{"n_layer": 10, "d_model": 576, "n_head": 9, "n_kv_head": 9, "head_dim": 64, "d_mlp": 1536, "vocab_size": 8192, "activation": "swiglu", "norm": "rmsnorm", "norm_place": "pre", "norm_eps": 1e-05, "positions": "rope", "rope_base": 10000.0, "rope_fraction": 1.0, "qk_norm": false, "attn_scale": 0.125, "bias": "none", "tie_embeddings": false, "parallel_block": false, "extras": ["capped logits"], "init": "uniform", "init_std_qkv": 0.0176, "init_std_o": 0.00394, "init_std_up": 0.0176, "init_std_down": 0.00241, "optimizer": "muon_variant", "lr": 0.0103, "lr_mult_o": 1.34, "beta1": 0.95, "lr_head": 0.00363, "warmup_steps": 200, "schedule": "wsd", "decay_fraction": 0.306, "decay_shape": "linear", "final_lr_fraction": 0.0, "batch_tokens": 65536, "seq_len": 1024, "doc_mask": true, "train_tokens": 732300000, "steps": 11175, "dataset": "wikipedia_en"}
MLP neurons of a small language model. Each row is named by its layer, matrix (down: output weights) and neuron, and shows model dimensions 160-287. Each number is 128 + 32 x the weight over its row's rms, rounded and kept within 0 to 255. Numbers have three digits each. A neuron's up and down rows have the sign that makes its largest values positive.
After each neuron's rows, "fires before" lists the tokens most often just after its 100 highest values on Wikipedia text that the model never trained on.

L3.down889:112108123117092099139081160149118168094117170098156155134169150167080091102104089204194156127142117158113125087130147117121153130168159085164132118170100123123119118110087089141127162110167211131150105084161144125094161156142140122125091052150096199089129113111185078139170111115143128125079099120161154098109117118147131126074123172079114188098068155147095150043107176143093091117194
fires before: "|", "-", "="

L2.down1433:150098089038119193110185173165129117080107128112169120100108125067136060140104119102064068147127186188164120122083134130156111118166211124106192140121144128096160079142118124093142148101146155116094151161124123161080112072174140068107101114141132198132084162122145092135132110147150114166111154135136170123061113148127080126150144148127115104052113073098135111127138188153128099107141
fires before: "\n", " .", "-", "  ", " 2", " 1"

L3.down450:179173103098093193123070167122095145132112134168158165168163157152067131101085134154125177102134110169097141070169085121134154148135097171194088147164142141155092130131062154168108194140119107136143070130154076142090135144151093110181107135141101165157097117135134103171153106170085087106127119191108171084136163092189077081070148077076122114123106148104153137152163099147115145109145
fires before: "=", "|", "In", "The"

L4.down507:124156120092113153135169117166144174098019134167156107124135052117116183155127132129151121137148086184154150139138110104148137109180133128092086101164108157128168136162152091142134085060143177119127110108142119139115134178126156125116100106108149133158135149136134153140124156078177124136156100048132089101126089078151141155074139155104121084087152169033099115082144160171168081102102
fires before: "-"

L3.down808:085114121103096103078145173139117134151186144171068102104160090139147131148125143152141205145150160117117098134133175112101124140105078089050094116099157166066116137101202127173094129085102183132136117197156130055110099160185056135154077119177174093110152097125080171076085086136146141129092109080168155137147088098137138046138098148159033111136151119100118104080140140164166129131097
fires before: "=", "In", "The", "A"

L4.down528:121116176119160082128174108179138131110119129141135100093134073133133133137105092183106117138143158109131131098098091109061167154106105167155088084090086126115135099109164121124066151081108125061119104165087127104142119122117107151071097168122134131107120144080148133108159167121152124098077138079118074097119142131117116126161111084136064140117122117123148140058157079141136071156149
fires before: "="

L4.down1171:114160143106167143125094164092154192135093109107151172144138128169166130084198075132168108122196100090140060097150119171170151130166144131091135110139116092137094178109116089027203149172101098112142160165100120106170132105138112128128129088112099040154142139120157092161088153138135112080131149161116184127056127170155155168089142129153135152155079162180189104080131114103126109098149
fires before: "-", "  "

L4.down35:177145159141162124118113139143126099118141131151124150155121095144179134086096138080125123144212107129138158152135068106119110116154083066137107144171138178155167111113079120112140124099179036115129099139093103140149164117101147136163109132087148156127111082115122057137170094140143104174134144141082131152142124163115192115129134130105114131053113128129080165188165156143155148127088
fires before: "="

L3.down1083:106142113161119071146111147146142107137140146135107089161153152164197127148208152180132065166098107147158126160084096121120122190096144127159071092085118109126142118150169106105105123117143216077123140097085098184163150060154136112146081105187064107170147187109131157135104175143103120105064099101128171109205108122165097142116112034146101083142125114142134156174110128137120098052195
fires before: "=", "The", "In", "A"

L4.down1444:131086128131120127166145128123081202130081199160135094118144157147152136141108113112111113170097129104208113134092161081035194079109100177157114088085134095068072163196085148150160144118178150150179129115090087117097035122121132067113078103207109102116085110122143100112069121167095151074154125190120105156133114087131118118085096086143126148149189137154151107194123122156109133161154
fires before: ",", ".", " of", " and", " after"

L4.down582:111165124108090098090083146142144108183137106133136133087086122101143152170119132193119154150149130173139103132158176086128138099119153167160197114108078132180117098119118137199164154108116110152154126102114096147144109100136103141108128149123096093107147168132128131146148084131223070123121165128075087151157130100178119147174107196118151135135143127150113103057116133093142085103063
fires before: "=", "|", "D", "1"

L3.down138:134129101145139107166126179104146168138124127159144191113129131080164130130148176101076132153094107154138151150047141087107135130121174080168146110104132093111154211079129117094125157101152142122113177152114116156137119156162084121134065202165119097149088088091180144117094151198184145162090093122183167147124170157109195213084144126160137130086117087123146136114115114127083150142125
fires before: " 0", "y", " 1", " 2", "ane", "\n"

L2.down1185:152144111175078097113208152073103106141144119181139105136216088159116110078190168149171123119126158124158160156115068145116163166138199164176136124058064157127070152148154077157135105134137118140188075115118119094116159112150093111149057142172139119140123075123124128104127211124136142123166132232087127106147109088170158116158132212112125110130121147198102162174137118107148182084148
fires before: ",", ".", " the", " he"

L4.down408:154086106098124127063133147090106087130149136098107134096122210110108138116163133211088155072138123132149094063110142123142132175115080147165112092127130134162145040109138111127121175137116147092141140073167097192191050121087121144109077125097104106148148147184128059173100100146110137115146153083119180168103109093111139090113160099090130105138151082134158116141115148128099106112188
fires before: "|", "  ", "=", "\n"

L4.down90:158173093104140130146109148117117080168074088141178162139075147095140104128152165125139144135159086113164155121093147066099129133153144113147084113142063108088097158120113192107141087166122151107135074112115134167126104110136203103150092093088087108149115180165137071160150084178127157126157079087081181149172096096134140178100106091102145091097166118138114159210134122126168174146085
fires before: "="

L4.down386:099133126152139040191161161095156142190123186107145210168160115044210196095140093094125158144126126146143166146075102149083161197110123109130129143128086140109116116120200121135153125176130130023164108109111110091146140101198165115116085085087113097166166101112165104150133132162084172144083159107122143153146120175112106077108095118130187158117166108125114131133080100096110098126182
fires before: "="

L4.down1197:140145111058082165144138118102175138083145171085118161135170140098143139142114086102163134183126117160082114086093055138100155101107164183124134169075193089133149119170144157145108124147056081100114169173126171141057143152136115118125177105088180134140161126163117169130148103193131181123130168171109158121152142117158097122125133098120114111138157130141131122118086127146107181095116
fires before: "=", " =", " life"

L3.down70:073145105119134164175099101127103102156193113141096149103151142140072108140174188123120103156157104114140105089139176140120174145151128142109121067124129099147138194111129181134116096112116152108084120120171106076112121151122108113117103140142065120135090162119112159147119104199130095105118117110123141134145063144068157108082168115151104089133130127128191154102176148107140119138147
fires before: "=", "s"

L4.down432:145166168151062146127196123077110148119159107141152155123093147118118075140151134191121130124093099194116097097179124116157132132095099124143140133082162146156127058122149058066177097132137105161187161168115130129195131171206135141162086121210124126091137170102192148086153119210122177122124126107164172038105159160131087151112154175155076084139141124105203102107093103112080172171132
fires before: "%", " |", "°", "\n"

L4.down698:152160119129194176093129022174108138138142124105102118134157095121088109132093147112124142154128133089143087096097102104136143063138078116145108207169117108112107147117131121094120129140171121093107195143141183144147165113151112127099168083157104103124132150063104121110117124122119151122108145165082145174142096124096140125108071170114159090096184128118178112143083155132117180122133
fires before: "-"

L3.down705:134139134146107121097075124133158169111076136135109098115097105196143094143093131151135096109118073113181196143191095184167168098147119165146141138192114135113134095105146140089145139189097103121103121152164122158083088071147037100124080141102126063098077104146102092131145104120161134128188195098112109103105118173073130112113084106110147121113147161099074145190115116099117164122117
fires before: "=", " =", " life"

L3.down4:088171140077141150152156120151130168108156115156160152079074168116155140153100137115107105154121113115166114089159197158125157053064139086118109176121182132127189116131136139119135122072098111109176151137143139131137110092139139081100138032102123071155151113177194168152122109164114171098164139119120075159164084116129169142126117138150080151137149122083088147122091122135150103098105
fires before: "|", "=", "-"

L3.down1251:117113176108115061103111186080164105120082161166194124142177134123091171119219148138148116124126124109109140124115140087055097109105144151145072097049091115030143149129120128105143134124186148099132153152127108119107150127148110170106077122124122111096132186104098120152127121080123190168111148172130132134110153144115130148148137116150118141135125118144170108125127156162148109115156
fires before: "=", ","

L3.down1325:148111155203109096135175077167134174186108210137130111181061080101197104176138177124160121126147114134135165164176123144122112120195146128101084150159128135166173123123127223137130173154082071160105127120149132093093085127122130151137146190122102075132082051163130143175129132137048158111171148156134098102127115104086136134107133125145148142106186110140122117146169130099140155126142
fires before: " in", "=", " =", " life", " of", " and"

L3.down1026:122156135126096138147174170108114123164157147092157153094139152114137075129103155146098136145146112137090121111144089117107155198143111121199124127120123128094139136150113080102066098087112143109172145098158158102097034133119061128120198188098100133140114123219112120141168137095151106106166128152154113137062161079090161142088155111079098117087171105160090168137132143141139162134138
fires before: "-", "|", " |", "up"

L3.down509:123123132106124112071115196147118163106142166105073145141127145154133165101129117157157141171111081095089177127144139133152076127176068135096129126088153097104085145079187081121064167097142058130119116093109170099140120131161101139124116070132158122118114074132132155095116089115108124129068121103151074167180145123132127178104129159109140109119134138149072073120141112128109166104081
fires before: "=", "os"

L3.down605:126136143159113172125146169121131121123068121087176121162128113099100104135085179093127102134096146180170101177159084126056121117169127134163092115103089134119155131121086109087159132149151101091145117134144087117169132176125119089166107078163089166100085118125121122145135135102145120133120120158104117152152196086131110086136133080103123152162102139123085141097145148087098125125182
fires before: " |", ".", " (", ","

L3.down326:158118077058106127133103135135122189177125117131126073133123120089142203168097168141076153187127110155074140099070133146149125109168124111076153173147175112145141143146083096150153163139144107154078114135145127094168158122130135104094176136152087126102161119101071165128109136114115142146097123186111152074157106068142091105147142116113191164115134123163154158129098134150099175108114
fires before: "|", "-"

L3.down1466:107123096091100093122141125159097143111107111122133171096161107141124122148161131152123105127119069052111142123033108098114145131117102125146108092078107079153159177135123105165108089135122161141085135085099174095159119100185152107068162124185151135137158156118096176177172130134119122149118163105145117209122136168095089134123168114107155068130108112073096124136122108104105114167168
fires before: "=", " =", " |", "s"

L3.down333:156121073151170170161075112120115090102163158112147156149136118122099121144141116116110098104084073144113128123098164127166136163165107098170097113161106141140113100136092186164091179165177155081124096138098139195165101096155057107123125109158133082080078136174117136145145185188136141057091117079102162137074166172147123163126172076108120167150116127151129129124145156151089140204127
fires before: "=", " |"

L4.down1169:142089138066080100106089125124077180109089160120150101159057110164076139136122129169157127151124094170111162073153073174185117062140165120103108098090105150101127075139110138151081173085076108081086076124106125103118121093153087137210147161154101130088130142145148181160130162171128123138147154114140104096086085168082067120146083102148123134123162105088161144148189133109164133169146
fires before: "="

L2.down483:141076174109128168098163165133085093121113115122174145164116158132120174078157186119033136056136141103159098117125113125108125145164133153125166165192154129071144081132133168199165113095088113107050154131155167064159061114119101119131142134179157098136148146167120114098145088158126162104108096141100139115134103098121126133072204096189157084137128099122138108130119072135200196171116
fires before: " |", ".", ",", "\"", "″"

L4.down454:148111145168138126170137151109150111154135136117195116199137121132165123161172150115140183145178142150127091095104099133124159102129127148172125132135130100072123111125039096061181156108167111132102111143146113108167118166196114074094085112096144158166086175133196104164133155101098108136096182118119123131083161138092076087070137148194119120139146159110186158149119221121083093039152
fires before: "\n", "  "

L3.down411:173182126177124123124157100065090155152155143197121097148079090163180112121166106154124108105143151128147135101103135157090048123136133146126096152067151112154199131086143180147181135119168107131100076077108166160105127107138158170117111138142096127117087128144143164152149139139167140131119205175122110185132140168107138104113066158156155159145121119107095162122127119061126110183151
fires before: "=", " third", " of"

L2.down258:182133139116108139125157123111135115162105082174079162072117113159220083165154128075184125199080090139192115153146103115123128102173148108110103137114114075108089084138092182102163080109165109098100081098109121104126101156162138116101113109080092140139112141124131063114147074163162135156083094140171091105148116127172125132148136109143097087113127085169087128075172117095065124102114
fires before: "="

L4.down1346:110115139198116072078094143191169152090086116098103153124132101188137104095118125090153108152100091079141159103186146128144163152130162110142124116091100151133155145164096127124062137144074135189131105109113101102129042101142089154092116167100136096094115139188145150131120105107150085119149173117179082127107105152123093099123069137132143160069126131087123139143091177095112193127160
fires before: "=", " in", " and", " =", ":"

L3.down701:140170131137142131156119189075109162144112100129141134111181121149126046127133149085138142098153147186175166103154126124110146113124091131129116120109101087173110117136129128159097086113172060137092139168058090128158153144165183117124054117092090159063140150186122159178160125166126158181121154103102167146147111149109140123105112127133135120140152141141116139151110148156152059176086
fires before: "="

L3.down1152:136100116107102166142175160164137089108097121063160096117115147121123138133152085133076183156100118170129140109149102136090143169139129128152115164174150089098101130137161175137058124161096093167109144092126138127062088115131157115157128168112122133113135129110139159137145132108143160125144172124090159123072184156126168138143210196174157126090117114047156104111084131163180115113156
fires before: ",", " |"

L2.down87:080141096144130128122141115147126118156128181170152077170156062105167144175116077122179156129101135148176156120121187103127112148136078070057148072116143077151124165083095124123163142115163178136163113128114131147199100131149121123084122114122147142147113173127126135136170135115086124141127131184102184108100170110108165167123128083083169133139110156108114135135135119139105096137145
fires before: "="

L4.down1398:138159136100104121168100105098184141138160091143156155033128205110153102157138154068153124146174081112142138124135176101137096176095151155120110190090165157146097139149152114079164090140179080157133150198117104109167111075083102130140170146137205096116179200157173171163164139082140152151124153087131148110089121079090129080088159099115076119153080074143151128121117105100109135092129
fires before: "\n", " |", "4", ".", " Report", " 1"

L4.down1455:131103126126118113113130143145121101161131114103140137101123121113176133087088112073096135094144133126108138161151134127145151112141120089150121108180134162149147118176099156103140150075136094163172103158128092120126128117125149139151163106073141098104118107060092098086193134126147101183156169104111135153127085134120167167167136130097131114129137123149098168140138145112095155164093
fires before: "="

L3.down49:178156124131162163117193132066102151111178154234145141123059159043149065125152118184039087099105119086125182112136153123137122126108184167126122090151072146163112113116092184120121139124158129066143119128152133040120102120089114124079146122119139110069123126172117064124160139146121074123190136115099192158117150129172159162118160110164149171125106133198132120130192137126073096155130
fires before: "=", "ng"

L4.down199:039137098146099146164158115144085089129134156136076107185087137090112116119142161117106131161113146198079090139106084092120058168064095072127194114129101127170174072172115164149161088077151187142171114136087132137153156136152136097090138125123132106135145127119129092115192144133155136132114107105149107143129143094113105122113078130169125147110117164106140139165158157169083167142073
fires before: ")", ",", " |", ".", "–", "\n"

L2.down362:145153157114146173133171170167164128170139192144138135116138099063137109119147132163147167180119116147130103111107157101122145092120128138127109154136107115085155135146162155149107110085134162164121097100101160094113174171065116155150146157156145131157127168179156145103163101105144104058122150090068074174116071095093166130098115191154170103122087102141132034066117129107144172162122
fires before: " |", ",", "–", ")", "."

L3.down416:148106109130168125090112126095112106087139100129152123190071137094163097083158155096143082094160177088144074141153128082177129170079096151120067122101146111141126114126106123111104128068136120137097089187143104084143126126143132101109141125129137098124155080149165173125139179159127163057200137138138183132152150127202130101118085140153101139113196153114080128134095158160109152114122
fires before: "-", "|"

L3.down1106:113149178116144157114154172168157096142142169163107121145124171124158146110187181044136130105156102143112166098151109140179131133184106109159146109105151103152107117089134102146118088140172020167131132131074073139193126139106147121113121157093132117090122105130153094152138145125130144150083089171123147137169173121076134084124080141180138112085143097148094147084134124117105104147099
fires before: "="

L3.down548:126127178149151106169225155097081095102114127222194106116104160154158124131117142100164081156154094171105081102140226139089153111156089092123132124076104158138146132113143182109116117191139091111202099154129105157106103079119129132149090081123127075165150148099146127156156148129135142171151134151154093173179134096166156149075067091130120162113130143097128148109136177127165083133193
fires before: "=", "|", "The", "In"

L4.down746:147079147081166122099118128082117143136159093129110144108124106139161140099161143128139116107143127110076119170147125128124144109068097125160114130100120125114124100067084175073094131085158142173120139146115182171074118152143144092076122106108092100168146170181152118119078110149078090109060122152155121099106124109130158099172149149087136158102104130107116170135150130137094106090137
fires before: "="

L4.down425:126144125115140096073117136131087093064119142185094126157121140128138118144129124152123122137166173110070054148123128162080124154146154085150112097174138106090102090160160086210112148116104120115092104126120113130129154096199167110091142087159120171117084096177082168084126087105142106174183141176147102128141090118145143106125105129086167061102158053117146153168169138090123113122103
fires before: "'", " |", ".", "–", "6", ","

L4.down1428:093145121133160119143117109107112105114108115158169181122088141088128144133231104148154120136054108097139113140137093071111098155121159132148165169165109126205094173188134150160102099105086120063124113092109109110202113127126105195065187133145107154114089121150131098173146113169079117123151141162104138170140141118149184089132138161108152157124129059101077122145168144159104122143139
fires before: "\n", "  ", " Da", "\n\n", " Report"

L3.down1448:214133110130180124129086163140091097110110112127086137144140111125079140061104102122130157139091142156105196081079106135179107123172087139157180102096132115091089091152129087067119158098142166124166076111144100141109187109166088142156119164185093124112111153115130152131123091135111101088096155151129156158126096157121111120114159179118078124115121160140105125184179171112107182127128
fires before: "=", "-"

L3.down12:134091143153104134090096180140094108154126134101083116155057134105195204115137123110139090116116181166129095100164085165167112123103116116153131151151103102193089113184112188122187113139170136071057106093168129072121101152130223182184138145168113137191105139117082069157141111171078146113185140124132070108111140147137143163087147101182186065101169133120130049121135111106138094101152
fires before: ",", ".", "s"

L3.down965:126147128086079176066084130168164079133133117153101103124158168106146165080142080092122080036111136129076137136165143081137146138163125114138169145121137091133088144108150127146126098126096096156142161122136112070173097095134101205103125165175100137096158066037148117044118140146120086123125150130153133112097118101144132166172165124122129050170172167116090109082146099124069090167194
fires before: "|", "-", "="

L3.down190:156173187154100161179125093095104161185152101138101187158061052138051103065166148131152137163161130116149130159136123112135129128110104140085137144071113145080132153137177151174101160161166050138071192121099178091166158115082132129109099127111111121148172094143115102061136138173145153149148129169094148183199126175105117125110105118143140174201050161166165071142096116122123140119180
fires before: "|", "-", "="

L3.down95:111115071092197137150068110114128141109110120077139125113140117077080071121141083123164156108139173118111150142096061152103171156200128067141177150140128122151134130084182103122133102120102126149099175097193143143137148116091142097129127139139071143177143123117135110165099092136113128040124123159136130102146159134090115086052189145141132131102094166144151111171090127086125126178172
fires before: "\n", " |", " %", "  ", " 0", "%"

L3.down606:126099094097062136176104104145089180136132143158090118156178084107096093146140069151180084131109132120126134117149078053192174133104102133113151162132117148123158105146150083083087142125108129105126077134105180127118163085124059083123122066165141172095121126120139167097174109102146139128124153124123141063149191156129101136169122169132089119152157198179135130093082129088090137142097
fires before: "|", "-", "="

L2.down862:120114155111146126110132128136160096133116127124134103135114108105166138066109123060107117126141147133109153137132139091150160113136124105130135112168137127182166134103105125109141103106168094139128124107089099098108098096116174085108110115080148076128146143093123100117181123155145095173100126099124122140137094127079148144148127155072152097131128136132050134151182128094097140137104
fires before: "=", "|", "-"

L3.down1436:156111127112043160124203152064055136070139149072162123105127157101168158126098102178180140182084060107116126134189152113111084112099115075076134143137151129094139129108174145120097147095131083099098171146155142177153114171150134120148107165119155150156120148108152187130154105140118145141126122148065086077134164091144182125123127123170118091155179095080121136110131053124068086118156
fires before: "-", "|", "="

L2.down494:149150151114038176098149118090163049085077119113105131146132130097162152106175094138155085145149124133137100098098040146158135128140175108092112142129157112111179120123118061142101116144123154147174132121102121163179136170111135167112127095149070179095129113078105132150117123185147140147089070151170159099139103078117074097161147126136129166089111085122190117131131151121147130142091
fires before: "=", "vel"

L3.down1160:144176146106101106078100161136142114092107079066163173109102102097145113099148149144118143198158211143084171080166142085127140098110165126199182122132046111144201134121132102119124142115144135127143176152170188076124100138160139107122121100086204144147135135160125197151090101160104127112106140064131245135162148137118131149162102127166106146123129060147126106169111159130093136142129
fires before: " 0", " the", " (", " 1", " 2"

L3.down106:170098115137169198127079139105108100108121092102119132135111171105129107102162147132138082102107142148065126118126078146185108169152123087138071223135138167110127142099095177126188152098123147152123116138171128077150114102109151132127110104095072102144123091081157131100109147160095102124163108078082122122069140167164150079129093185156071117155099139134076123162167126097145147159127
fires before: "="

L3.down1162:084098118111208098113134136153151176117121126161135138136165135125118119126166136086116166102124181137061105126138093111116168134134146147152132167156122095111098124107107099117153175113214104119105098136129114121227126115143129132074181092083154184177089120121124111125090096145093132140098142159177137115150136142091125130107169190109099071157178143174161065160184083066112097148124
fires before: ".", "\n", "\n\n", ",", " (", " |"

L3.down574:148143179131070158124183129138114170127159139163156124126096148142122111058175134142163093108166128145159144142182119115121130089157082103080120087109146084106144142064169102091102113120204108140185145165138189163133127194085119091113106150145061146137107118093111137089130101126094207114151115129112182157119092094149103099079130089132139157065141176143095121082157117120116131163128
fires before: "|", "="

L4.down533:140089091121110102198143078097151130104111124191210147166111153183187147101102155171122138117119080118157047097111106085149165102133113175161101108089217135134140152137022125122100131092129078135179127131144151112113041057112177101181098125139095102160134158127113160151091117118176133103151117149171088165121137103114097115069152097125152155073143149099123168175092128128167128111156
fires before: ".", ",", " and", ")", " |"

L3.down1029:113131116138138127100158101070126091165142162123124098171113133145171130112122125123132171126106085178104082113121120144098140177166159127157135094102115090086201153113176167103169104155170130145144091130119174066089093153130100142079132154124153081103133118112141138137133123139104117033155134131099130140106093132102148144114098125134149152104105150153117141158125085135089136140224
fires before: "=", "-", "The", "|"

L3.down1147:138156116118054120097128074112129085149118169192144123136166053117127143103159125159142059166138115100102185079117145128067044109138097118129117101107151177127099156169162074076086127149155118118156094139149162060066157128177124130110104159192130139108117130131132145143152118160143141085181166128121130164226178128110115132120139106147098129151113124086162116120156118145101151201114
fires before: "=", " =", " and", " listing", "ion"

L2.down741:153115061105155127111043142144174159081097168167169097074138106108154100153151149118163098125130156167189074162133157120138117089142096099074119129078095087147096127115133095117081070110120138120164142161153103123114152095175136125145158111190142135127175114152090133169156140199149193121128207081132179143134122075146170186149110055124107150130074143162184140097120089150131137141117
fires before: "|"

L2.down774:143100120143120104088124179136114126080060088149153147109113145091181105146141161144122129143153152131134069075124147055134097163071135137141128095161094190112149114099156115101139064120063155203079127035141164163100079132114097096118154162110218080109099117157175145113083141053093141113170111109114106112161168155150141149165150131110118128136112130100129103077138110110163057176137
fires before: " |", ")", ".", ",", "–", " ("

L4.down543:118104096168141147125184163093091099088158150150161122069128159175105172109163128119091157108123142130086147108114121115122129160201134109182140183154139108094130152154068161041137108217159088103092137143081092115167160049122111086083145107160163121137145069120136071138147064132137118114096145147094158137119174108071164115151129170120101092141104144109105127177103164169145146164160
fires before: "-", "\n\n", "=", "|"

L4.down1352:139112112150073121134110153149179105136166130180098145168163132111160117074198135111170097143141133106131143148074122095112164197156147126095057077121141092078172160117108128086172125166211071146176111127114118125080121153146170119127116124122130123120150174145168098192178119153105118123134143113196123109133175131152122129134090191106162157107075155098181115105124157077084133127100
fires before: "  ", "|", " H"

L3.down991:137166155071109084122112108183135158108117186109183104104157075142150138081136123111125171163102159118181154103176163114074079143138078145121113103119109091192144155158113115161122184124084137103155122102131112139123147124108061142031089054111153115098067183122120118128169154207153082178173097163154128110098135128152140061145098141146146140164100128110123175170147160090154162117146
fires before: ",", "\n", "\n ", "1", "\n\n", "-"

L3.down483:117148099082138097127054199100170087135150127114122221124078147174144133144188132127147137126091128082143090156091128064125140118131075121070128112166151118128093104130130144120108129198142126142178109145129149108110117156091117101124095174157122123068105152162134116099133119120059112093091115190174160127146174151096108128106110123095164086159128137097190150126067067112108131150125
fires before: " |", "  ", "%", "\n"

L3.down386:146140149150167086174122128138139168131070134149138150158072034115097121085169072132164191145160150120153108103122124071127126136068121105087151119115146091183104154079113152064152102112112156074165089082109144100088073152138150155088143110086182166149166066100148082131098138148078159056139091123104132143126117188070153182105124125112058158127122144190093116112080142087072143182154
fires before: "|", "-"

L2.down549:125150163148154140155129145118156146152112071164110135160112081128150144128234112146142194162124155137142178132098142108137141161155120111102115118108168149165142118117089156100141075135175118116131090110084111147138115152143103128110161146163155129113150149134169130145139127188129139110081142121100122097143090153106142129092143153135123102084078148181093133125161066120102103157120
fires before: "|", "\n\n", " The"

L3.down1336:054128112169035179155115143140131161146135153173115069127126094109160180132120164067196173189173066091067112102095074126158111152161183104082058159134143192156165166135162184085169112150133093108125093137131155145098130153120082097117196173175180105158140094126106178171111119131100212082130132164120145117127096169118145123164066100116132079149164081095119157124193138120125147088076
fires before: "-", "The", "=", "In", " ="

L3.down1502:144110139075103138102103082217086096099119170189109180109165120127145115137119121158150093101149177130134109186132141100102135138135099176109174089068151122104137111064123120122175080153104084128101085103125129082132090117168159182086142139143118074096148095110139123149114124081126132202134149138134159124149128101146144182128172139068158111145155136147111093105142139096147119074169
fires before: "-", "|"

L4.down359:111142106127225096117056142174122140161127116103143122080105161139144088101155101115093158146117155080107144087184126032094142169159103121101194141118160124077111112138148110195145121153134131175110148167150192135130136117130127088144187109111143158183087156163110155107148109081182114132127150169205130128085136094056093156106078148116136148138079102127063089197119148131101187088160
fires before: " |", " —", " 2", "  ", "|"

L3.down461:143157115142112122152142087101072145092120155162180126153125154156141153142057063078110105122080132176099161122071156137097064187107121171130090130100189133106084154113156208131161131144181115083101138127129106158086075145140145201106098117117085118108213133109152139136128129149151100130126110193108183081110132153236167125154122079114058116133115154154182097155168144121090080151149
fires before: "=", "The", "In", "On", "G"

L3.down1090:115117128111148141125142157146166193108118186075107121120099075130118103165130151125132120084113103182142182140083142156211142160098144103113125104125094086165093065159131167043141131146140132136091153166139106174115058079156073121168079149135146104126136088112149120168158113135115107155033150126156119083045098105097092161068099139143127158098111116135090143125124150118154176145109
fires before: "=", "|", " of"

L3.down943:158108093159161122101130133134134130102112101163163143132156152128152123069190153159124075138119149154153137103188057185181092159163151106093090170094107128096130137098111088120125157178136132059072066115154136164151128131101157125120105099063091107074120087149134048144078199150154157175098159130054101107156088135098175120138148086162087079134066149125101125108137114149183137136081
fires before: "="